config = dict(
    n_layer=9,
    d_mlp=1536,
    vocab_size=16384,
    activation='tanh_gelu',
    norm='layernorm',
    positions='learned',
    qk_norm=False,
    bias='all',
    parallel_block=False,
    init_std_up=0.021,
    decay_fraction=0.284,
    decay_shape='linear',
    batch_tokens=262144,
    seq_len=1024,
)
MLP neurons of a small language model. Each row is named by its layer, matrix (up: input weights; down: output weights) and neuron, and shows model dimensions 16-143. Each number is 50 + 12 x the weight over its row's rms, rounded and kept within 0 to 99.
After each neuron's rows, "fires in" lists the words (lower case) most often at its 100 highest values on Wikipedia text that the model never trained on.

L3.up1153:55 55 46 49 52 37 29 24 51 47 45 67 52 46 44 60 41 64 77 39 40 46 34 51 47 45 45 43 53 52 36 69 51 42 60 40 73 63 38 53 61 56 37 69 69 37 52 40 45 49 42 62 31 62 45 52 46 41 56 43 57 50 50 54 39 38 61 53 56 40 45 38 21 34 37 38 40 60 36 35 37 63 52 45 53 43 49 60 50 55 65 50 53 38 56 63 58 40 25 64 56 41 42 38 45 32 36 55 95 42 50 48 52 55 58 40 43 44 55 49 43 41 48 44 66 60 64 57
L3.down1153:46 47 55 49 37 49 44 57 39 50 54 46 68 51 40 41 26 46 32 66 19 64 66 79 67 60 54 54 60 42 35 28 58 37 49 64 50 42 59 44 46 47 53 45 39 37 53 64 70 61 42 44 41 38 41 34 56 65 44 39 55 44 37 49 56 55 38 64 49 48 52 84 49 50 70 45 56 43 65 45 73 61 69 58 46 60 61 57 44 45 26 31 36 62 63 41 59 51 65 65 60 75 61 64 31 64 33 61 54 56 38 49 46 64 59 34 56 14 31 50 53 48 35 72 48 31 54 59
fires in: "that", "as", "of", "with"

L6.up851:18 65 41 52 68 56 56 71 61 65 54 31 34 61 32 60 54 63 44 55 34 35 63 51 45 67 39 50 35 36 57 63 37 48 55 78 38 48 28 49 36 56 54 43 35 51 53 53 25 60 43 33 28 37 44 51 64 49 58 53 54 40 46 48 61 74 45 79 49 52 67 45 49 39 46 41 49 45 65 56 66 38 32 30 57 57 59 44 37 45 43 57 60 38 46 39 51 57 39 24 59 52 58 32 37 54 42 32 57 36 51 24 64 62 57 41 67 27 63 46 60 45 52 60 34 56 53 59
L6.down851:52 67 70 34 40 33 54 65 54 46 42 49 24 38 30 60 48 82 55 38 53 40 60 50 16 53 62 39 44 44 36 46 31 34 48 52 59 29 39 37 58 54 49 48 38 43 45 43 40 49 83 73 47 51 49 61 48 48 33 69 40 37 62 55 48 52 77 57 57 49 59 52 33 56 35 59 39 47 26 43 49 55 49 43 30 58 57 40 60 34 41 62 47 32 70 49 50 76 38 40 51 70 50 63 45 55 53 50 44 38 40 35 65 72 59 44 47 45 48 41 46 69 57 29 23 38 66 56
fires in: "such", "the", "there", "known", "well", "under"

L6.up1305:73 44 57 36 30 36 21 38 66 21 56 37 60 40 29 40 56 46 53 64 62 32 56 44 58 62 26 30 42 60 49 48 69 48 56 49 59 55 76 65 31 25 60 42 40 29 57 65 56 44 47 54 71 48 68 47 49 52 56 41 38 41 55 51 59 54 39 70 31 42 48 52 48 49 36 50 48 33 58 31 40 39 42 47 49 47 53 38 57 33 47 55 55 51 49 57 39 59 47 49 53 43 61 16 30 49 39 58 43 35 44 36 79 49 44 39 66 29 65 52 47 51 50 60 28 60 54 46
L6.down1305:32 17 72 65 73 58 69 39 49 40 45 32 56 34 54 50 51 44 48 23 50 45 46 50 59 72 53 46 41 46 68 53 38 47 37 59 53 54 44 74 60 48 50 63 33 52 52 52 61 46 61 50 31 41 43 65 66 33 59 42 37 53 38 74 33 59 56 43 30 52 35 57 43 44 43 41 41 41 54 57 45 58 53 34 29 53 70 59 67 45 67 53 64 48 58 43 45 63 56 62 60 35 48 76 41 27 49 28 65 26 48 59 52 49 42 41 67 69 55 50 46 60 61 42 45 44 70 47
fires in: "in", "on", "from", "day"

L6.up401:29 59 64 44 22 52 26 61 58 54 38 46 38 26 40 42 75 59 54 35 39 44 43 65 58 35 39 50 61 37 40 45 68 48 52 58 39 30 56 47 41 66 40 62 45 59 52 57 44 36 47 46 61 51 33 58 55 63 47 39 75 39 45 49 56 70 63 58 40 46 58 64 33 53 25 57 43 66 40 43 66 50 31 40 58 35 51 68 39 33 36 44 50 12 41 54 51 42 62 46 30 60 40 44 33 39 47 64 55 64 48 59 47 48 50 47 38 50 61 58 65 66 47 29 36 41 48 50
L6.down401:74 46 47 58 52 65 74 54 76 51 49 29 42 61 40 46 50 52 54 61 45 47 33 27 42 60 34 59 70 65 70 68 57 50 52 43 59 42 41 50 55 38 38 59 63 41 62 54 47 42 66 42 46 53 35 58 39 38 43 47 57 48 59 31 43 38 47 34 85 56 50 45 79 45 55 47 56 52 53 58 49 50 38 36 49 40 50 48 53 42 65 42 64 60 44 45 49 18 42 33 75 39 36 40 42 60 23 46 44 47 40 38 68 65 53 69 49 59 40 17 71 57 32 48 44 47 32 38
fires in: "is", "and", "are"

L3.up298:52 56 56 61 47 25 47 38 56 42 30 54 47 36 59 40 50 46 44 41 49 64 56 40 52 41 71 45 38 69 35 37 43 68 48 57 56 71 35 59 29 79 73 49 58 68 63 39 58 46 41 35 23 50 65 51 42 52 49 60 36 55 52 33 69 48 36 53 55 46 45 61 78 36 37 47 43 49 52 44 43 42 44 28 59 63 46 43 35 57 48 47 58 63 38 56 56 56 57 29 53 50 37 51 53 61 48 44 59 45 39 51 50 50 36 53 36 54 57 41 49 56 61 63 31 48 44 25
L3.down298:40 46 50 62 35 51 89 50 55 58 33 48 70 42 54 35 26 56 58 26 49 57 49 47 39 46 35 45 50 56 68 55 48 63 44 65 64 76 35 59 62 75 43 35 42 72 37 33 31 54 47 64 37 51 49 48 38 30 64 50 50 78 50 52 58 42 51 28 33 70 41 29 50 53 50 59 25 53 45 49 67 33 52 42 52 38 46 51 46 47 49 36 41 38 30 55 44 45 61 35 55 52 49 53 40 55 62 42 51 55 53 40 40 36 25 72 43 61 33 52 34 64 75 38 54 66 62 45
fires in: "of", "by", "with", "under"

L3.up876:50 29 64 45 49 41 60 39 58 45 44 66 48 57 68 52 73 42 44 40 46 47 42 50 47 52 69 54 43 48 43 48 57 41 45 48 51 45 50 44 36 50 68 59 35 36 48 41 43 33 37 61 48 70 42 84 51 56 37 45 41 48 66 52 79 63 52 24 42 44 43 65 82 45 28 64 32 39 23 71 26 31 54 38 67 44 58 46 58 40 67 58 29 48 47 61 67 42 35 43 60 48 46 73 43 50 58 43 54 53 59 49 74 60 60 36 60 42 40 45 66 29 60 41 52 49 34 44
L3.down876:55 66 34 51 41 47 65 43 56 57 43 52 71 33 43 39 50 29 56 40 83 47 52 62 33 46 37 40 62 44 69 47 57 67 38 53 33 55 77 55 72 43 61 66 62 47 68 51 51 72 60 60 64 45 57 51 54 58 45 40 74 56 34 26 60 49 35 41 57 23 58 46 43 67 71 34 65 59 40 49 19 67 48 35 49 37 51 70 46 66 51 54 55 50 67 35 34 58 63 61 24 51 38 30 53 58 50 69 47 63 44 57 47 36 54 44 23 42 70 69 47 48 35 43 41 50 51 46
fires in: "one", "a", "two", "were", "each"

L6.up995:18 54 48 46 41 45 54 40 72 62 52 70 54 39 46 39 58 41 48 44 58 49 41 53 54 37 45 58 46 49 46 74 68 62 66 36 32 31 71 65 52 45 72 45 31 48 33 73 50 59 59 53 36 36 51 51 43 60 48 57 56 56 49 71 60 37 36 63 35 58 62 54 50 42 60 41 59 47 61 62 38 37 32 52 45 32 46 53 80 64 59 39 52 49 43 43 49 50 48 43 57 48 49 36 40 50 70 60 63 65 51 43 51 37 34 59 67 63 64 66 68 56 52 52 57 35 68 37
L6.down995:62 54 36 45 42 86 54 56 53 61 61 49 46 55 44 25 55 53 68 49 71 68 68 52 43 49 42 40 78 24 30 40 41 66 66 62 51 47 49 34 41 42 54 58 46 62 37 52 56 44 62 62 69 42 39 60 28 49 53 49 36 47 42 45 18 30 57 44 37 52 39 54 49 51 48 44 81 68 54 60 34 50 51 36 59 19 52 64 63 50 48 52 49 36 46 47 48 55 37 46 45 57 41 48 42 37 37 60 51 58 65 42 38 60 51 49 31 43 47 46 49 79 58 41 54 55 45 57
fires in: "the", "in", "with", "under", "by", "british"

L3.up1263:40 46 76 52 58 65 29 46 60 38 48 50 51 52 61 46 57 48 68 57 38 47 47 43 41 46 53 52 48 60 35 44 63 52 41 60 34 47 41 43 64 53 68 54 28 43 53 53 46 59 50 67 64 62 67 73 47 63 58 57 57 57 57 50 45 75 68 68 50 39 42 45 44 55 51 54 37 31 55 47 60 69 59 30 54 16 50 31 41 43 56 67 50 65 49 56 45 55 40 56 60 60 55 40 54 39 62 51 53 44 51 52 58 59 48 58 59 70 42 48 44 59 58 56 39 45 61 45
L3.down1263:45 51 35 61 58 76 39 45 45 55 48 42 49 66 64 76 68 38 42 47 45 62 63 53 26 51 59 41 33 51 53 47 63 84 27 38 80 52 42 48 64 42 49 42 56 44 42 48 56 48 61 57 53 46 55 48 55 55 42 48 60 33 72 38 53 58 29 59 75 43 55 50 26 29 32 55 26 71 49 49 37 50 39 44 42 55 48 57 40 49 52 55 58 78 59 53 49 31 57 60 64 43 45 38 88 30 50 46 34 50 25 48 46 38 53 64 40 44 31 30 53 63 57 56 43 43 51 48
fires in: "of", "stranger", "stages"

L3.up281:41 77 40 58 35 33 43 55 55 44 52 43 53 63 47 66 56 57 35 50 58 52 54 64 77 45 50 59 67 38 37 65 75 34 56 28 51 32 34 37 65 45 45 60 35 40 51 43 35 63 42 36 34 34 36 35 49 49 49 37 74 40 54 35 39 47 46 44 50 49 49 72 28 42 43 55 37 61 13 49 37 59 35 43 58 67 53 55 41 39 38 61 55 61 30 72 37 50 44 62 70 46 46 35 43 57 56 42 64 67 57 52 33 34 53 44 40 53 72 65 49 51 59 42 69 50 47 39
L3.down281:44 42 53 50 64 41 63 61 64 49 25 52 37 56 66 53 73 62 49 81 57 65 64 54 45 52 28 70 38 32 58 52 44 38 50 72 56 33 59 17 28 44 55 59 51 78 54 55 42 59 45 56 33 68 65 66 23 39 50 47 59 53 44 58 64 73 56 47 39 68 57 55 46 47 63 57 36 44 42 48 58 71 40 40 46 51 40 26 68 65 40 56 53 45 52 53 30 56 28 41 46 41 44 42 36 36 47 46 65 66 77 59 63 42 41 31 49 34 46 61 54 49 52 62 42 58 50 46
fires in: "of", "is", "are", "was", "were"

L6.up609:43 49 69 71 21 20 57 50 37 40 49 62 37 47 53 52 75 39 50 64 51 59 45 50 78 58 70 32 47 36 47 58 70 75 40 30 52 59 43 70 65 56 59 66 57 37 52 40 41 67 50 28 52 59 53 55 70 33 64 46 56 46 43 54 64 29 58 49 31 58 75 37 40 52 60 56 63 28 71 44 20 32 53 34 59 29 38 50 36 61 51 67 54 57 42 42 53 57 34 50 52 74 49 39 48 50 45 63 34 31 34 36 41 59 52 52 43 29 44 47 43 48 42 51 48 51 57 43
L6.down609:73 75 61 37 53 52 38 60 53 70 55 64 57 50 31 54 53 29 52 50 65 37 63 57 39 48 40 55 52 58 66 35 41 38 55 50 53 36 45 53 38 56 53 24 43 44 61 42 55 50 41 62 44 45 38 53 39 49 36 44 83 46 57 61 52 75 42 68 44 30 53 55 57 61 33 48 37 58 67 64 57 61 52 89 59 62 29 51 46 34 61 39 61 50 57 36 82 58 60 36 32 45 60 51 55 54 46 39 36 54 50 29 43 66 30 63 57 44 50 39 41 64 56 45 47 53 61 28
fires in: "at", "on", "in", "school", "their", "battalion"

L3.up44:53 29 32 47 38 68 67 51 66 59 37 30 52 60 67 63 56 55 48 27 54 54 64 40 49 57 56 58 52 43 50 48 60 50 65 40 36 64 24 52 68 55 57 51 57 26 47 44 27 22 44 74 59 41 61 45 46 31 50 44 45 37 47 38 43 36 53 49 42 69 48 67 52 28 58 50 38 80 40 43 51 56 28 55 54 63 49 60 28 64 54 39 61 52 21 54 60 65 42 57 55 63 55 56 41 44 58 53 49 48 21 59 61 43 44 45 47 52 63 45 25 50 28 51 59 56 31 51
L3.down44:72 42 64 32 28 37 47 56 42 44 52 47 60 48 55 44 44 62 43 49 58 45 54 35 55 62 62 61 39 40 48 35 65 56 34 69 61 64 59 37 45 58 61 61 61 67 57 27 60 72 42 48 51 51 64 56 63 41 56 64 59 47 52 47 44 54 50 42 50 44 50 45 41 53 46 46 56 49 29 63 56 61 41 43 58 37 61 52 79 56 27 30 41 53 67 59 49 45 45 54 29 51 62 60 54 78 51 45 49 29 69 59 64 34 33 72 46 27 32 62 61 38 85 52 47 54 58 32
fires in: "of"

L3.up1400:60 79 62 51 47 51 30 45 57 30 67 40 54 53 54 38 54 39 65 43 54 53 78 56 43 43 49 65 63 36 21 39 77 66 38 44 57 69 49 56 55 41 60 43 39 47 52 50 46 56 47 59 40 52 38 57 63 57 61 55 66 47 66 53 54 66 52 64 55 69 65 40 63 69 62 65 40 42 43 55 51 56 43 53 07 48 31 48 36 55 57 40 42 40 46 54 63 49 35 48 40 55 54 22 45 24 64 54 69 27 71 47 29 48 65 66 37 55 44 28 44 41 56 61 34 40 65 39
L3.down1400:48 48 54 41 56 42 53 42 57 45 60 43 41 42 41 46 34 60 61 43 48 45 32 30 54 72 56 70 62 27 60 42 50 40 65 47 34 46 57 33 51 30 41 49 32 39 47 41 47 36 59 55 48 31 39 36 31 59 29 54 30 46 74 60 39 36 33 43 26 52 45 46 52 28 35 40 48 63 57 41 43 50 28 56 62 47 64 50 59 47 30 46 55 64 45 48 20 64 42 51 56 53 65 52 57 50 47 57 37 64 34 53 85 53 35 47 32 47 52 38 61 52 70 66 73 62 43 56
fires in: "and", "or"

L3.up547:55 41 57 43 39 45 45 67 52 49 58 38 62 57 66 46 48 55 53 62 50 47 39 72 68 33 54 44 55 58 47 60 55 62 40 46 62 82 60 56 35 72 47 23 46 61 60 59 54 33 45 77 47 52 37 31 76 36 53 59 46 45 25 31 53 29 56 47 58 63 47 51 55 46 34 50 79 56 49 25 51 63 60 46 54 40 33 42 37 40 34 40 42 39 70 39 22 41 51 45 53 75 32 62 38 30 50 49 38 63 45 50 40 67 51 50 38 61 38 54 75 60 53 52 57 41 80 45
L3.down547:51 55 56 53 24 65 58 46 35 33 55 73 61 22 40 83 70 54 34 50 66 44 67 40 39 68 47 50 22 46 67 45 54 44 55 47 61 57 61 49 70 55 54 54 41 42 56 38 39 44 50 47 66 42 42 28 47 39 37 66 57 57 52 52 53 28 60 57 63 68 80 33 45 30 48 40 51 61 48 58 33 48 55 38 41 63 71 49 32 45 43 51 38 60 42 57 47 52 70 43 53 38 21 71 49 52 46 47 49 52 41 42 37 47 43 34 49 39 58 46 44 54 58 59 28 44 37 33
fires in: "in", "between", "from", "into", "to", "times"

L6.up275:37 49 57 56 49 69 50 33 49 32 47 48 71 41 56 67 45 49 62 43 55 60 45 63 63 39 56 46 38 46 57 38 38 48 48 35 54 69 41 39 55 41 63 49 59 40 47 54 65 55 39 73 47 33 56 59 22 64 48 58 32 41 56 60 71 25 53 51 48 53 59 56 39 34 76 44 53 36 40 53 36 16 56 27 53 46 43 59 60 64 51 48 54 51 56 55 64 40 51 61 56 57 63 40 58 65 50 70 37 54 42 48 59 53 55 32 50 45 49 56 30 24 63 46 54 60 39 54
L6.down275:49 47 37 43 47 53 37 52 44 60 51 51 52 39 49 29 54 55 41 47 58 53 65 76 41 46 23 52 61 61 51 58 36 48 42 76 47 54 60 62 55 60 47 59 36 43 56 70 55 56 66 29 45 56 62 50 80 52 43 29 64 52 46 57 36 71 58 31 33 45 40 28 44 54 31 56 64 44 42 55 49 62 61 39 54 41 56 50 61 35 20 57 44 57 33 48 56 51 24 44 22 44 61 38 62 47 51 52 53 57 43 50 49 48 58 19 53 51 55 56 45 99 57 43 74 51 32 50
fires in: "were", "and", "are", "was"

L3.up1005:42 45 80 36 46 46 53 36 41 56 59 62 67 31 44 28 56 55 65 56 32 47 51 76 41 67 59 54 55 40 61 57 54 52 35 58 48 54 56 73 46 49 45 40 39 48 46 44 63 62 49 40 32 58 39 40 27 50 66 56 38 61 61 66 54 25 49 23 45 30 45 31 55 63 54 55 42 52 62 54 51 36 47 45 66 56 59 62 47 48 65 68 43 62 83 43 46 65 53 40 61 40 56 68 37 69 44 64 70 45 66 67 55 49 73 38 47 54 44 43 43 36 48 35 29 64 66 46
L3.down1005:46 37 41 49 45 46 69 46 58 54 60 64 44 52 45 76 52 62 38 43 54 46 67 55 68 72 41 42 49 50 58 73 39 30 62 32 61 70 54 60 75 42 52 38 64 38 44 55 46 54 56 57 48 64 57 38 57 38 82 55 47 51 59 59 33 56 51 52 68 50 47 60 37 54 69 54 50 61 33 44 38 58 69 55 45 46 31 57 31 63 32 42 43 33 42 44 44 63 49 50 25 64 36 17 51 61 62 47 51 51 46 50 49 45 73 52 68 35 67 45 40 58 49 57 61 53 33 59
fires in: "as", "w", "l", "that", "ga", "be"

L3.up670:57 60 53 42 65 43 21 48 53 42 37 66 27 40 41 55 34 47 36 45 32 36 42 49 59 53 30 63 59 43 46 49 62 31 50 43 74 33 53 50 29 59 42 65 42 58 39 39 54 48 60 58 55 41 50 65 45 50 33 42 39 59 71 58 40 43 53 41 43 32 33 57 66 55 27 54 34 35 43 55 61 29 58 59 57 56 39 31 47 56 81 51 46 56 54 66 44 46 47 47 60 50 24 38 59 35 33 54 48 55 46 42 62 53 46 62 52 74 56 39 52 42 59 35 73 37 46 71
L3.down670:65 29 62 51 46 44 24 65 41 55 44 63 43 48 70 50 53 67 34 47 52 68 51 36 45 52 50 69 60 51 57 48 59 49 43 48 61 47 49 41 33 39 46 49 49 67 51 45 48 41 63 60 51 49 51 18 61 76 53 48 40 33 49 38 55 53 59 43 49 62 13 46 45 72 49 57 45 67 53 42 61 45 46 69 71 72 49 42 38 55 56 30 37 47 37 59 23 38 38 44 46 43 33 43 61 57 59 43 41 50 46 41 50 42 62 55 46 45 45 50 75 60 36 48 59 32 61 58
fires in: "three", "two", "four", "various", "several", "five"

L3.up115:58 82 68 61 47 29 56 47 74 75 56 51 52 64 47 39 58 55 41 51 33 26 48 39 74 57 45 38 58 35 55 54 77 51 52 46 60 56 52 72 47 56 46 48 55 47 56 36 56 58 75 57 45 59 46 60 45 50 45 56 36 29 41 49 44 49 51 44 51 36 38 44 63 60 29 71 48 57 50 65 54 63 47 37 54 61 46 54 43 48 61 61 54 45 42 61 67 50 46 40 50 40 36 39 61 72 51 59 53 39 75 53 33 53 55 37 40 75 43 56 38 70 44 38 38 63 35 39
L3.down115:48 56 26 77 29 68 52 45 41 69 71 53 66 47 60 59 69 53 45 53 70 38 58 42 50 33 52 51 54 22 53 56 51 48 57 44 49 41 47 54 47 50 57 64 64 58 57 38 43 55 39 53 43 51 59 22 59 24 45 73 40 39 48 42 53 65 52 40 23 64 53 78 52 49 43 56 32 40 46 26 25 63 68 31 46 47 53 45 22 55 43 52 38 25 55 68 61 48 47 44 46 58 35 49 70 40 30 56 57 54 54 54 46 30 40 60 70 60 48 56 49 58 34 41 52 35 40 37
fires in: "of", "that", "by", "first", "items"

L6.up1199:58 57 61 44 26 41 44 42 63 50 48 56 63 37 40 51 54 49 69 42 73 59 49 53 66 47 46 41 49 51 54 33 55 38 50 47 42 32 67 45 64 58 64 62 69 31 44 35 42 37 46 50 66 63 46 58 37 59 56 56 43 51 68 62 58 67 48 64 48 45 49 62 49 54 56 46 73 49 23 70 55 50 42 42 43 66 57 55 65 68 57 67 35 47 56 57 39 49 40 34 44 49 68 45 32 43 55 61 47 52 64 49 49 74 60 70 75 49 44 35 45 46 52 43 54 46 45 56
L6.down1199:41 71 31 48 53 48 49 44 39 45 59 65 47 59 46 65 56 37 44 60 55 56 54 40 42 50 54 58 62 91 51 63 49 52 75 36 70 43 58 82 34 63 42 63 40 51 69 47 73 41 46 45 49 71 54 38 56 65 37 64 55 37 49 45 43 59 35 71 72 66 36 40 46 52 48 72 53 50 55 54 55 45 46 63 73 51 33 42 26 43 68 53 59 53 53 61 46 44 56 53 57 52 56 61 54 52 63 43 45 38 43 56 47 49 87 52 48 49 52 56 48 52 31 63 51 53 75 52
fires in: "are", "as", "be", "not", "more", "and"

L3.up1091:42 53 47 48 46 51 35 77 53 29 41 50 61 42 62 71 52 33 42 50 58 29 63 51 52 48 32 45 56 64 31 57 45 59 60 54 47 41 70 76 53 38 67 38 53 46 35 47 54 60 38 45 62 49 45 59 53 35 55 60 52 48 54 50 42 62 56 63 47 45 38 70 38 55 38 35 52 60 55 61 57 55 38 51 37 30 57 62 26 43 37 91 45 58 14 41 35 53 46 63 65 51 34 54 43 56 44 54 43 31 52 53 50 50 56 75 53 45 51 36 46 75 58 56 60 53 51 54
L3.down1091:48 47 64 46 62 44 54 69 71 54 30 72 51 52 73 41 45 63 51 45 41 58 56 36 76 79 49 66 47 41 71 52 63 28 62 54 60 56 46 54 48 62 56 60 34 54 48 56 61 50 38 58 40 33 49 51 36 57 56 59 52 53 59 57 32 32 61 35 23 54 52 51 48 68 40 70 45 42 48 56 59 63 26 63 46 35 76 70 19 72 56 39 42 46 52 49 39 55 54 28 42 49 62 40 48 37 36 61 56 43 45 43 67 64 49 54 44 43 40 35 53 48 53 52 60 59 55 61
fires in: "9", "1999", "stranger", "2009", "1959"

L3.up102:48 57 52 46 63 48 40 63 59 58 69 44 80 27 38 58 37 52 71 43 43 61 54 66 52 53 47 49 51 74 54 50 40 65 69 53 39 47 61 32 60 52 50 51 60 39 30 71 60 61 45 57 63 65 56 56 51 63 63 40 57 36 57 75 57 43 65 56 56 42 54 53 44 36 48 64 52 31 50 55 53 43 35 40 50 42 37 58 71 34 70 66 65 82 31 53 47 37 42 66 43 60 54 57 39 40 54 56 27 26 39 37 57 65 59 52 48 78 49 57 55 75 79 71 31 46 44 42
L3.down102:46 48 75 56 33 43 57 67 47 50 66 38 47 69 45 63 61 41 30 66 50 53 35 39 41 45 42 36 42 65 60 56 47 41 59 55 49 53 69 80 60 43 41 28 66 31 58 42 37 43 57 47 47 46 41 58 56 57 67 37 30 54 60 65 51 52 46 45 44 61 56 55 49 47 24 53 32 55 69 71 56 32 34 49 34 52 67 47 55 30 64 58 53 58 45 52 47 39 33 57 63 65 37 70 40 53 38 41 54 42 42 31 56 43 67 33 36 41 59 59 41 50 50 19 09 51 48 29
fires in: "of", "as"

L3.up432:44 35 69 73 52 49 47 40 35 08 54 53 48 57 41 55 46 18 48 46 58 35 36 68 67 51 62 76 48 46 43 55 64 48 41 47 26 49 45 51 62 34 30 39 59 30 56 66 34 47 78 62 65 51 37 67 55 44 34 51 76 45 49 49 64 65 54 58 36 73 43 59 54 42 64 55 42 45 51 63 54 56 58 52 54 58 38 29 62 63 70 39 71 39 44 66 50 61 46 58 34 69 53 36 46 36 62 47 66 50 54 53 66 59 51 41 39 59 46 55 43 38 51 25 49 40 43 47
L3.down432:45 33 47 51 31 59 50 66 49 42 47 48 60 32 55 65 47 53 47 54 44 50 62 55 44 22 36 43 62 37 66 44 46 42 41 45 63 18 63 37 46 51 38 62 46 67 42 50 48 40 41 22 29 37 37 28 39 41 81 38 53 45 51 43 34 29 50 36 49 46 55 67 50 57 40 18 41 35 55 72 61 26 33 54 44 55 32 56 83 38 39 54 53 59 60 29 36 18 54 54 51 34 53 49 59 52 64 56 36 51 59 38 65 42 50 65 64 42 49 45 70 60 38 44 49 45 39 38
fires in: "or", "did", "was", "had", "and", "is"

L3.up1145:48 62 68 63 56 59 26 41 53 55 53 66 58 40 63 58 24 43 52 59 56 56 75 50 56 62 46 48 57 59 50 50 59 11 40 59 53 45 31 41 26 53 54 54 59 44 51 42 49 56 68 63 31 45 53 38 49 73 44 56 48 62 65 65 51 14 57 48 55 35 39 47 66 39 54 62 33 64 32 47 47 58 61 45 71 31 44 50 63 48 48 53 43 65 59 60 49 62 43 58 39 44 59 51 44 72 73 63 39 29 38 44 71 71 68 59 48 50 56 47 45 23 44 61 56 60 67 36
L3.down1145:43 56 35 45 50 56 66 56 58 61 49 41 46 26 44 44 66 42 37 75 59 42 41 78 47 49 39 54 19 51 18 67 78 51 31 78 46 67 51 53 58 41 56 79 69 75 36 35 53 52 62 61 37 63 62 67 57 44 55 59 55 70 45 45 67 69 65 38 55 53 42 43 61 50 63 41 46 45 39 65 48 46 51 49 54 62 38 40 52 48 65 66 27 58 60 69 39 44 46 45 58 41 27 34 63 46 47 36 61 34 54 55 39 34 44 53 32 45 18 50 59 34 56 40 53 31 58 66
fires in: "two", "were", "four", "three", "one", "six"

L3.up1197:62 46 51 55 44 57 48 28 50 69 67 71 55 58 33 56 45 52 63 32 41 35 73 52 32 34 57 41 44 35 39 48 56 68 23 39 39 56 58 40 62 50 63 19 51 29 56 36 62 42 50 43 47 83 34 59 43 59 91 69 61 75 65 37 47 31 70 43 40 52 43 62 44 64 42 46 55 56 39 50 32 65 42 32 52 46 49 59 53 58 54 57 38 55 69 66 43 52 32 42 48 46 58 31 52 39 45 48 55 59 44 64 50 72 46 35 45 56 50 50 38 49 49 62 60 63 21 44
L3.down1197:61 65 46 59 47 60 39 36 62 29 49 41 41 48 46 49 46 35 55 55 40 46 53 58 20 47 53 46 43 49 44 47 52 45 45 54 52 46 70 56 58 56 66 54 64 44 51 62 65 47 52 68 58 27 52 53 53 49 36 48 74 57 45 59 49 51 43 39 46 43 56 67 67 47 51 47 69 58 57 67 56 54 36 29 46 69 57 33 14 27 55 49 57 32 21 53 51 40 46 45 79 52 47 60 49 42 49 48 58 53 80 75 40 35 55 46 37 39 54 48 49 37 54 44 45 41 44 60
fires in: "of", "to", "with", "in", "its"

L6.up71:40 62 53 42 43 41 63 61 54 38 61 50 40 26 62 60 33 40 32 19 44 43 36 46 66 47 29 50 53 61 50 52 48 48 50 46 45 49 43 54 39 32 50 51 53 62 46 54 31 60 29 59 48 27 44 52 40 57 57 45 32 39 58 53 52 42 73 63 59 31 30 69 52 35 53 34 58 44 56 62 53 54 40 64 43 52 62 33 33 59 70 36 54 66 68 53 56 60 50 60 39 67 46 27 66 58 62 67 35 49 63 61 30 68 59 19 33 64 66 62 56 43 40 48 54 52 60 59
L6.down71:46 12 73 56 57 44 44 46 57 61 66 32 46 59 42 59 57 38 53 48 48 55 64 50 62 41 48 60 44 61 36 68 51 66 47 54 46 65 22 34 48 56 58 58 40 57 50 65 40 47 40 70 43 56 59 54 50 58 65 47 45 51 60 52 49 50 68 61 39 40 44 59 43 61 53 62 78 43 61 38 62 63 62 45 48 77 58 49 67 43 53 48 59 47 43 70 50 53 30 44 44 47 46 57 74 63 40 54 76 62 63 56 56 40 69 46 60 31 61 49 59 47 58 61 45 56 50 31
fires in: "an", "most", "f"

L6.up1514:54 57 58 62 46 43 53 32 50 46 45 61 50 56 52 65 52 27 38 38 57 52 40 45 58 45 79 61 50 66 55 55 65 62 45 55 51 68 56 59 23 50 51 71 59 40 54 80 35 41 59 49 50 75 36 38 44 37 47 70 47 73 49 46 40 63 69 49 16 46 39 48 52 66 41 33 31 49 64 42 47 66 54 62 48 42 61 68 51 33 49 50 51 37 50 71 61 35 30 41 50 50 33 36 45 58 12 63 56 34 70 44 49 66 62 34 38 48 62 43 58 57 26 63 60 50 28 37
L6.down1514:55 63 74 61 50 43 37 57 54 42 45 41 63 44 48 51 33 84 48 53 56 47 33 47 41 57 50 31 62 57 55 46 61 52 41 57 41 47 37 56 61 46 55 43 57 35 16 54 50 46 50 51 62 56 42 28 33 46 37 33 68 31 36 60 71 55 51 60 49 35 44 23 62 36 47 50 50 46 62 51 51 46 53 29 51 38 55 91 69 51 42 51 43 41 72 23 51 45 42 57 34 63 50 62 52 47 44 24 60 49 34 61 66 53 57 60 61 35 59 54 45 61 59 40 56 49 66 47
fires in: "in"